MLP neurons of a small language model. Each row is named by its layer, matrix (gate and up: input weights) and neuron, and shows model dimensions 341-511. Each number is 500 + 25 x the weight over its row's rms, rounded and kept within 0 to 999. Numbers have three digits each. A neuron's up and down rows have the sign that makes its largest values positive.
A block is one neuron, or neurons of one layer that tend to fire together. After each block is what it responds to, as a language model described it from the Wikipedia text at the highest values.

L4.gate101:499519522453473483468436507450491526497489441495520504508466488513488506514504526539483518506514490510536488499478498516477519501448484460484501486491484512475506517484479509462499550494482510465509520511444503505476506486468529500507511483509531537488531515479492533515496496485536536480470517506547537536481499504507495484508491495498494452499506502529506548498492500458528502531499502520507476539483451465470540456531482522475511525509502508541500485486474488460515484509488521456518528521514499518517531446506
L4.up101:449514543480476530483508485481477506464447479518453483517471504516444517503521504526501483524525538531496525454501514514480493521504517517484491521502529514497547486514522504478496544529521513516493498541511514506463495508475470487506535542516558560480506513484497531506539504488489467510547492516501565487482568433472518507541529481506528461497477480560472475498538498483522510486514533507507477494525557537491517531493486518494490509486530522467533457484504466554503492499462517551515487474474527516487515468469
L4.gate1009:518544503523523478520451483496485512491446536543476503505505454476500490499536502444497521466513510464487491477477525514495502553527513538515513504529499466482481464538510461452516514481495470494483507513491513483457538496470524503515451490483486466462525486493464472451505507517484501514497500450476488514507486534496547507477519516544491492498514509487457488502510535530507513448482475492504515486542508469529465501496524545513474527500501512540499509504547432507504501497517501503530503527510501507493477466510
L4.up1009:510504487506466466540513527519489503477473496532481514520482508502442510479519523493490460481510506472460507480499512507488515515483503492496498471458457524480494502477489549490476488467494520521457536545484487500455542501570493527505475552517507488519505499489491481508569497487480501513502480511476523492495519520521556490477497517477521467501502492526441494495461482537484475487446518468550489478514508469514506442550520511468463505517516513461498496513508531471510477463525514490506498516525530497480487497469
L4.gate1481:548545500498496526492502495489531475518486496539434509492509472530543499520505502475487489497549506464494517465488510569506488536462491482516511490513485494561495468470492477505537502503488540448496467501509474525491503555506492533462520504492482512508466517477495498515481516520511527469504517466513516506465541520507481518530479500490532485501516496487483508510534502488513472494505474465463528486453489500540526503512492493489482475488504504522478521470496466513547458545503513485476501469536491553443528455538
L4.up1481:522489497497491474503466457506478494514540493507523510493513508499461515520484454529478478499477506499496513441514481485536535512512484514467496501484463504546518530538510500492476448478486475523514470486518486471496533474513509496500531481456529497494533484500504489505556529506447513517538498482457514520527489487512479472517529473485491507465495533480490510507481458506529557498498499527511495459499486499484478470536513483505518491497480521517524461450482513530507476465515554537469499562523500532509494526541
L4.gate1921:495488496538478510482496503471498456512535561537479534504526479544479523441491520482493492498507500509491518461502541511481489506539517502508488520485499503526463472543496502526490548490493458507539520528521503552495516490502508514507517504479486527477507497527515522487530539509484471484517512533488532476465499566531509481493480507483476484508517526496454554496468528483502530472491533536515478523503498504482489548499491496523482502508524460543513492476498511510498469482494547492470504479486481481489494516473
L4.up1921:542481493534516495528529496499526497472510493489536511519497470489469493469485534495514554502520491509519485441507531442480527499507462548462510457554518456468546534493507470476513448538547473550501482494489484525471566464465529528450501529520497546550528547498514498517516490499498530500446551519515512474541538482505516490496505536487504502501495497474488474534482490504520500516480491478495447509498480510483493489452502471439472488487513505524528510514502496452464497539438499454502502507522514498465504525523
Responds to: Distance unit abbreviations. Unit tokens such as km, m and mi right after numbers in areas, distances and fuel figures, e.g. 231.473 km², 233 km; weaker on scattered name fragments like L, Party.

L3.gate979:519468503505468477504516481500504500522476535513539485495490487504561468523495534461469517471479552492451518441484490502490487510497557509472519490541494493538522463472500483490503502475483484504530520479496503493478486505547549476497497464451478499495500485448496579493495503460518504478491526513453537462491516534480496512470474521571485552524558541494460524527510515442501483520532542530493511510516496482493485467501468491494510492494497516490540439525488517492485495506523510497468472500469496503511489481500
L3.up979:499555487483473511445500495511464524471487491459487484505457516456498511503500499480528503527491480474490459482513516495516454502522529485494499512465509471502469474487484518537512492489492569512507499515511495531499524486476491498528484502535552489520483513459510500496512459504462516497524474508467534493531539505468520500494451511476521498513505551494493537545548476495529491505465497502508481531498477484503445503480532527477484469466499498537493503505463549457489533516553511517504515483531543512506533475524
L3.gate1838:499520509523478483478504503521479493536469532510482476473499463474484533505516532514510504532491525484497489482469521504485453510469497507501503491508489508450468450525528516544479489514527460482538503522510512480485537521492465476476466500472530550461512493487494489506491520491475474454515518494486523492486493514490485531444512469523525491462535491514533523484520482499573546509498531507492526483493535519467482525479485510511500483508521495497505508533512488498534481541503521487469453510533482509511547451465
L3.up1838:503473524468432472474542487487478443481467480488540514500479486518460516485504536484418471511468514517535488538485465457530534508503508480472548511498527492473482532510488505494481537481501506525494517480504532518513514466557498514530495482484541530489484480444506512534492536503469512496506494496495480463474494494486532529506487477538520501577487483503507485532531516517539511544511505481495523476544461504491430562503524500534486531495523500484493466502496489480478487538503537497475479510482470474460501560479
Responds to: Evaluative adjectives after articles. Descriptive or evaluative adjectives right after a or an, or after a calling verb, such as beautiful, wealthy, skilled, unique.

L5.gate178:472498480505517513481523490495507514498476475472507502487540522543532502499549486572524513480452469510544502481460505457455502487506498500498490488475503472520479499501449464502484483485531521542549507553521488469487504498507509510517521484478486500518502505535546506535537430486502528497435529532507509458489520526497539518486506465459482471460523515471521507514518470456497533462483480511478516463478528461495548504508543461464491490465505503531496545556481499485539500515507487482505457448496514436516479486505
L5.up178:478509499516488426487509486474533486509522489538476483459511495536534495493478498526509533501524512487478442471504497492497498534530493490502509484481508500510484478481452507516480462509484477482527510472534477512475465515496524521458435526526523492496466506436487481511506492466518514491482507488535466457448487535486526455516521495434475487493524504476484481440495470498492528503551476484533493520494483503513493457507457451498468498504514461498494489499509511500533502481519487486529500496520470434512459472485
L5.gate346:490491480507493498490463492502500463485490535490491497505489528478501508497512475525479490533453454511495540530510472505498539488492489491538540514522526513476485494480511483474490512494496491509507501522541486477498475497519480524569511520510494485550520459538491460537525478486473487536495507518533469550512529502482545569468468461485495528483496551504484540498543506512519528486470489496488510486510532495487458528470506490526511494505465489488458498504465464496476540469516479501490529505486494501483493477529
L5.up346:522530467456484458463526489525537530479490479514497474468516499539539476494502493485502487474440488497499525473500474521495492521462525461501489535476512472510493498465509499503497573486453462471481494499538490479494488515469489510522505495543518444534485506485512522509512502495474517491487507521498517511440471517509454516512469525535506539482488497494518541553537487543518456492460482459506561496480543491537518489481518504481499523546478459541518517487496446506515474526531516493498494452515484564519535473517
L5.gate348:483474500522476530466479476472524468538478519489527454460525496480506510485487524471556509517446475512495531469499502521494521497492516512508497543488500507492466461502538497482533491489468451492503457488484471483521460539489523532560432507468515538542477442489468467470500528519527506481486498489456420507476508517502502532520471505500537492523497515478528493517485518526471516527489493482528514465558477507515521493504484521492507482520491525504488469455480514496467483486493522492498532506471514527466552487504
L5.up348:475463495514499498461479486509482517531468529481489493546541493527488472477476485525508494502448540520471521471482498495520496513540507485482506481510519546520500490490527486450553505499507528490529487507520507516499497472512495507506460505471482463538502484511467529521500499540452487461485490488490462492483478473488488470493498508500504504495489590454487458475480532558479462511499474493530507498532498509499511464515497487479462504514473572533530471464463541460490505469515491456533512527484505527485500519518
L5.gate385:477528479504519511528500497489464459487531521527497513504468494511496507510492478495532481495534513484467501473494466470454493503518497497502527492552490514475515511532476483510453526473503502489500495470502479454472489553492512507491469475449510476505471463503460504492536476464498512496494512509546511475473492501474428472513489493461528501522498484500487517513515491470507498455490511492526512529501463484503503523455517488519503509506488458455497499499471511517494495483442447496505470509499502477462493486490
L5.up385:529505456509494457536494517486525460506544564489525506506493525505474482516498451483477526523507484481543543526495490482500509572500490524500507491495515490485524492510472520509478555532491495494560496463442560495493536537480507486498486471492521452528535452508499462501505461489503483531488494524482501496461496524455490518491528517487516507524504506475459497503525509504518486481516487513501537481547486554488509464487510449508580531493482501509526450498504508448489481484490447553464471522489490482492463446510
L5.gate481:521534515488503498491486524480523531487487485489478496478489535490521485539517508512532562511506496489521488478514454449484473545517464485550474455501485549447510487465480511530511497488462478500501521513498470511511513511526486510492474519499524464528525511431477479492502483554521502493537459528498496504455499503462493508527503511471507495501488464458530539507500499538505489521526515498497521504475481538547546476491531488490507516513523479479495482563484486549518537467530537527496467466484472489499479481465
L5.up481:522518499477453525507442509505501462519491487527494514494462511523543533554515532469467479509488513475491497501478552500499481529523520461500480497486469424513469491482529455527547545509479519512503498484506490508466520484490485480494516467465516520515516443503502485500542481544479527471511517551535488458495538501456549494504473491508463526524466514504524535480523444514518495497492549484485521487540522519508521444478506509543502503561502511466536402530516508497482465522555505525509525457513517498518487470512
L5.gate695:549539478478485477499505493482514525468457470503523524487466458446509492501543519483469490456491471498490469515501497501494513522474492493481475540478494492519488488485461511532523508498484480510461506534523469500490503510542518533504473503466478471497500557504492493526541523485527502512506494499527528480465540478496495505516517480544486477511507474528505511506517512515514478507504507553500447507482519510542495468469523479474518499485520505505551502487521474491519487459548482488491557511531475465498497505531
L5.up695:521538529508496512497505485520511492523486488541501509523471504486516473491488505457472488504494512511468509481489502529505517501458504517565531513497494469548537479490438486525503525511491497506494477495516494520490522514486492461488505489498474501507536525478451505488491515467485511469495573485508490509452512522448451469495531475500450545559519491525456474447498496452532546478523538447518500476517531499450480496503454467515468455525470499544503483508494482516498517476496499477497467458507493534494501485471
L5.gate1033:498540504480469483487467452486508460519478532489514454512480496472474497505495400504508433460498494528507476474464497541496514489464493519487476489507513533494525505473419520479563520473494520517528514490473455454468502489490454513494472497490492465473530535479509493521461498475510519508461483508449495472503530491480464430501461535496462519506522500500502449512479513501500508518520463525501484498499477534467530456501487517471492503515523535525504474450527479490480485432517527500525487531512488544485553499499
L5.up1033:473518477505540501522508482535513494525529491512514504540505533484524528525499487479510482476506529468531501509519467528532534486469485528507492498545503507515456485534488481502519451454454505521533510511486497511451504504500504489504521518510529506468538454510525513477503529516494516468500477531546521489460550508465480501488475527457479450511524515514564543527478498488497521497492518500513463474464488526549506467526546481464502483559502491482516530541475501526518540505494497521544509472520545519486487477507
L5.gate1785:504483482471501515498500497475523519498460521520513516469479499534515486501505555543501523524519477466462519494475505481500484470513429514513533458521498533493506503502504457522534484516463512493494495519495505501477507517506517503498479548540507501489496494501484490518485502492505525480521520522502482506454496450481503515506493470482513529495529485487462501522530533477551514493506512510533460472530475464492518478511535475560476509520493542521541456482504511522469480481507497460499497463487527507509473465536
L5.up1785:521457510521506522475484489519508457516513495497495496519482525528498514489530460486499540514472512505532490494495556516483552528505520525494515495513477484522493459525507469508525494510509497505471486506516498495530483473470540490504499479481507505513481504498501518468459498552471475463480532502508485507483480515500519510522496502583486503508472541464526531503496502509529496563529487498561468465513537484484479508457412474457471467469453478510500561488495534490521511475526533500488468491510507526498453527502
Responds to: Metre unit in athletics tables. The unit "m" or "metres" after a mark or event distance in athletics results tables, such as 20.62 m, 5000 m, 400 metres; weakly, other table cells.

L5.gate403:455527513482515476469509514520495520509504487495556477488472498454476472527532485477523503476491483496510487508500479453476532469532544511475468518520484535508516486532464539532527500519444481522465468482498473498460463517496503496528501533529489479479525481520443509505517516505517492496501419470481528508527461443461494520504470513529484502502508492480458527512504518476468537489522526509525526502549492515500499487501487531529521481491485520511495520465454493490452487500501514489477479484537492503449493505506
L5.up403:536525508486530488521483503479494516533491515485508555524503501495461504460484513532507495493452490526495527495505520515514530542538508511516497515530512510501500507523525548469489495499475486541504472531498481523443496488496538499523507488492509478533506461522445521490485462501498541505530493530512494505511494503528515444534474502544501501553523526462539494525499494495462516527540513558514533506508539542502517546457477464472494533539479508499533453465512519502531443541509532531521493505483520480513539528539
L5.gate618:443483484516496495515466474543509472498497496493509507524514478475474441506501534445523537526498520543557489479489548496499501485507528510472436458542510537507506486464493460547507505531499456519480426496536501492445509507477505535530455489490471529509471474504496490465508520503461496482537501491499517468467516470552500495440505446501537519487535507547496515518506513483524515481466527497496486501498462492468484489523476541481497489504493498474446470506482526515492520516487497515537497516477520499471520509493
L5.up618:525526492480503492488491473534508486458470499426539495529468516510480495535483514480480510536511540507505524494480554503542485469463486526493494509479543475487527515476484503482539529511471494533478511503530482502530493510530536487534503527493506525491482494466521477518478472463513497541533499462476474510499504522515502435493454446510493497477491494522458527519529486507538531467488502533511524476483495500483502503491501481484485568523532566544503496500508566493519517495537488483536533505523505472511493506521
L5.gate764:501506516505492493513542514515460463574521489497489487497517490503458479478510452521471527508468510529515513464506475490486496537495499481515473482472473484487422494476469525499503496484478460494479486511473513505514529493488523518458428517491527476561478474470523530486505454549527505528468497476492522521525528552517466471487502477469484464539507549528476469484519515487460467504530508476516467496509478513528500528535515507527482424528486496503512509526536484492464505511534511482504490505523513513491506522471
L5.up764:507512532523540490535490552522516532498526502505540527520479522482500503525508458474531462500517505509494540522509466510503505451456515479476481484487500453503483490508511499519491533480473516518498543475469544523533466473533513475493486500469551536479515518501496515484504471475485495501468492475459464460498521482486475476451530503522492503527493491496540489535477503505493437506541509539502562509539436466498478476492510508488531515496471467522499501486496488524455515554481470451487497493497507499541514568521
L5.gate894:460468490513469504513483471488461476490534497498503477522516482495511460499531525539509496438494491489517478537490491486489508477503534517478491485551513483543481500491504518522495495487536473510469528519522489490504522509498489548490495492520487534500524517505485517480512538511501480528478505499475507453528480489497512556492444456485481515490500491501493474532495516474521501515491521489525496529501507527537487528480483527490544482501484503501480499451523506481509519506487525487479542514509515485489495495488
L5.up894:500481492494468529472525515481523481464479505508500510493487516507545529480485518501511491502479540498471497473491545516478522539466501517479474517516542508509528515518470526527463507459433496478506503525511491514510503468538537502527487511466503490503536471590489517504493505530491519517464471488503451516513465508468484470496526496544486535548534524486484512516513482463484541503512516487496510468492495514471442505505527473501473498495511499511511543527489503486486494505530535456425536537520480485489489514496
L5.gate987:488482492534479486495534507503459469480486479468514498472497519472490499500527519501500484483551498540527499488506518506511520518463533502448512487507510548513524504522531536482478480445510495505510469533504518498464524452583479446480459531533479481545554445498490456508470528497486479492454479476506508521476533497492465486500516495502467483490500503473462525539489528534513508490558497519505525432503478502437436530541434473513506489503480514476517488552510484490493483469505565473544474493503504464506516519484
L5.up987:477459470510548498531459473494495502497505525490514475499538531512548490509540498492523513497481515467501499516479470507493463487510496494477483480534474502431503476515506509509497470501472492504431485492474519489500494510483493488483466517526498513511504489480512528539464522516495536534503493485502506447454509500508500548521472511514536514480514517480510496470490513501514519510525506541515511472532527490453525481505523486489475491513483480498516519500508515521508521486493528521463456506494500472478506484511
L5.gate1302:491481539490508523487494520524496482493487509476459499473471473503537480508523479496474515545509563545508472477488506497536493528485542484506502493487456451523470493483464547469458448507531532489486497559505493505491451507516479492521481522509489517490458550490496523466512514490486500454535525470504504460473496475503497478531456472528493512480510536474519516515522492513506497535480497477531574488550490481521519509482476472485517493491465499517506492519551474476459492486525488492530526514485469504485519488511
L5.up1302:478494499471510520511514494577506475507476537515513482524471454510548547538519511484492457507518490566521500522497454514485489465520513523479535513461472484517489472475480530501459495494482519515531470493493485517502497462493493498496499520524473485461464445539519490514533484473528486495535492473506508461449489458536558483503494477468484493520506537509499510474500473520468506497516449512517540492498503509457487496512530506483460506519489532488519514498513459505437490515502506507483486546470499520469499485484
L5.gate1338:459528528507482478461457509550503480537513516523523525518479469533462468504527527507471499474514523521476468535473458496481508470417537492453528491518521498470511467510461552507442500526463456508494478489464528484510505518501529481509468531541500513477542495502529507456449518493507515485544462488504519468516534448529538497494438484458490510509519545504524480523502526515473496512519543484503505491495513482495476491525521520481491496494510515512478481506506478497496523478551486511540506493526500474480539472524
L5.up1338:484537496514500477511510477547487460508509521486520470500519512480432486443515505468481496445484452482513483519510484522492529504446499517526537471514532498478506517529498499457503510528503563488533457491492519509452505466488544516514495508521477522477495481493475518499478509495425473511487531465521494553492487490507523486491486473469462514506483477452494471495532531476459553530513508505481517471477478502532515455482520494497516524486507454520495529506477539501492505488503522524522500527489479522506536519485
L5.gate1555:521512466523504492492496507484507505476504429494486491490493496480512493526480531488471536484470541452532517493491496475552481500509494472473493495488522540479487503514516503487552468477503527515532483528469522502515490500507533458514487517490510477505507449478455514512465459515507498506492478514514507514487484503486467461512459455508509494504526525482495515539475497529518485519526550504514495515522478502469525500505474529519530486495516480488519451503475513533526461513538527487491430493503457472479508493507
L5.up1555:535510513518502466494494483497493516496486531458503513492535528494496459559521521510526495528477541455477490486488477513498515493510481545519526488488470506486505527524482483490462475515539519505505521528475506499517508503514508488480502512505456503480492506528554505544505485502518554491484505502494487520486525470517515507544503456526519494528536498533504517542479484506499546465499494514462501475523511495476415497456480517458541498502536485528520511513496467450458506519512549523483482495475494515475546480559
Responds to: Descriptive adjectives. Adjectives of size, degree or quality placed before a noun or hyphenated compound, as in high-speed, large sections, huge cauldrons, mixed reviews, mild.

L4.gate313:523479469497487555531484501506477522517453496553509499492530485539507447532528470471522523509489508436476511486465470503529483513495517490496517460548496496516481486504487495500485460486460479497508507486492476491498480517532468505484471499487536477517490484521463491435478498477510508474474511496507547502523488473475487495460528501500496535506513476549522526463505510482518506486484475505495463452500497505476510487514464516527503564484499475416491508520509487568523516513475476469514468523567489531480539471500
L4.up313:531477484491479530506469543473469475565511507519475514520512512477524533501487464531521497467495498526479468523510510527513523483500524478485507506507555500473486515487483515497484473493491495532527561496443527494471502481502522458512520496523472505502511469498519500481498486470501488505467521508530505516507498491502501514477491529525518482532502482485513505477509478506497494457485493525439481519495473521522511512512465521537510485496517503485549494482487510502514510492480494521474509509528502547525505511540
L4.gate1213:534464487493523471536476448466471452561481491478486527509501494481479489495504474515504480477459553514458479477493480479488483515529511484488466525481510523517483525445524522484443450447459524493486530480489449495457524505513508537506493502507529482494525549520527501453530518492487530465528477477496530501490509450467462495487485472470503469470507505482483496512505513485534512463505504466530519473554459478508477467512460458471476519458480538511477516483533533505473514521467484519474548501556545530466489522508
L4.up1213:516540546474533482498493479482491508484512440468508521515464493511475525478483471498487513467471488499498473502542567464495485475504463522437511490483463480497499496531492493524501480501543522522511501504493455508504517507493522514527464489495522534462482465496532502466482472509445513530550538517498471495455494483513513494466498497531479532535464545513489538522498523513513520515544520518508467529490453527475489486548497492487477518485481529466478502505485509487498514488503514466466506510502500495497497535470
L4.gate1771:507512483530476464502516472468489513523476517530531543500506494545487580460490475518473486453464504481464504525495457500531483514487472471505463487482493500460519502540498479475523498492500501541530466445463487489487506525526475491543433531494522502507507540462452501518480526465506540523505465469468489500471460477527519456488470510495528499548493488491503503507497524489504527454516550529452481487521527519494511506497510541486515501484531518444501521505498513490503506479503493540482502493525533491482534501533
L4.up1771:493525478502490510455510485517490496503537502495527433515532467447503486501522460534508489506537480501489489519485569508542508489495535521507523551468531540499501513520495516504526457512501455485514452506484545500540541489509462475477485487460451528471462508500499559519542510469490540476504507499501507520526539501517514499543519485531488524482510525513474509515492468522488514477471484535529515503472519480484481507516488523491477537466468490477457503498489505509538497420531472511461521495526530456499520494496
L4.gate2013:478485474531491503518525526492474518534497500555511500498492504508506480496470524518524510511466550515476499476483498501513463498487497499514499518505492522502504478457423476477526536499467482463478481503511551486486433521500515484480506496482523517483487449506494538509487471457511539495486480448501484526452500493481501480550504505450505459507555503499455501516511539495501502421523488500503486467514529507527493502518504514506495520500537501483491508510515509490503522525493494530503437467536500501498460467486
L4.up2013:475498470529511535500468508484547464478500491484495517508557488491488506495477505498492507509475482514478510524533491495501468512503480483513479540505521474491524514547492530490442431455582489542485504485518500516475502514514507464497481471522483502479485479503502502523555499502491464478484493493481541504523505523500513486495477529492520525512569498498525479537492509498486489463476557540497500526522455521486535444519508483470531478471482473539502497514563517470494507476496537545480509491492488482475489532517
Responds to: Level comparison adjectives. Adjectives for level or degree, such as higher, lower, low, light, often after a or from; weaker hits on prefixes like pre and score ranges in tables.

L3.gate54:506527466561499504529440501490518485514487516503483530497545451514475524487497511502514522522500526502507516503449512552498515515485524491540526523468492499494528458501483511476537523486520523492469477502522534535520482480466492516527499490461483510493473474470512510449477468490543460517492519505499489533506500507471483467490480466456514477456476485536486514525525508484541565493484469497521477503517502523524526466476496550530513492501526520521525473516502470529449503504515483489511495508511514516508492482509
L3.up54:492541502481500501504519523525513519540518496524497502488473445515471489498491465506483483496482518507500512499479499483458502489503489492467501525454494508518529524480509546486477525518493464495470525500499485464486487530472508510496562511497487466499481517537476508491496511506478469498472473462542521511519504501524496523477497498505536499508561569534457472491464504467458478486514510509490459488502479513479484525493479516510486475530514510484507529497476486459441512482441460522476520463516504494488500520469
L3.gate129:467481447515477460507459469547562506514444526489503491502507482453470486520528523526503494526528495498484524444509507536472449484473475539473459456493449508496471457548479547498493497524512503496506444512499520521510496494476471528497539471487489525501485538469485472492501511502491454493526490484492481485489518496472522492492508586453506500520500463497465476517501550506512540520496482501540477501495512558541487479476500524485509474542556526491515514509498462488471437451462538467487508522475499522516506488490
L3.up129:509548490509485491496497490514505530496548520547482470486510446469437559433466467496546523478508475471526449455515532486481509510530472515460503499506496521517478494494496484507483509490470454514506502549519481484515507551496498471477489479458489543522477506497553521529481481525542483522553444468478527461510514527480447520521484533505510503489494521519512513512500507492518528457459496450520491456464483463527507547520480508494481507480445477456473489534458514499477463500483449483451503516507487479514484481487
Responds to: Measurement units, table separators. Unit words after numbers, mostly " m" in elevations, ship dimensions and athletics result tables (64.32 m, 8.2 m), plus km, mi, miles; also "---|---|" separator rows in Markdown tables.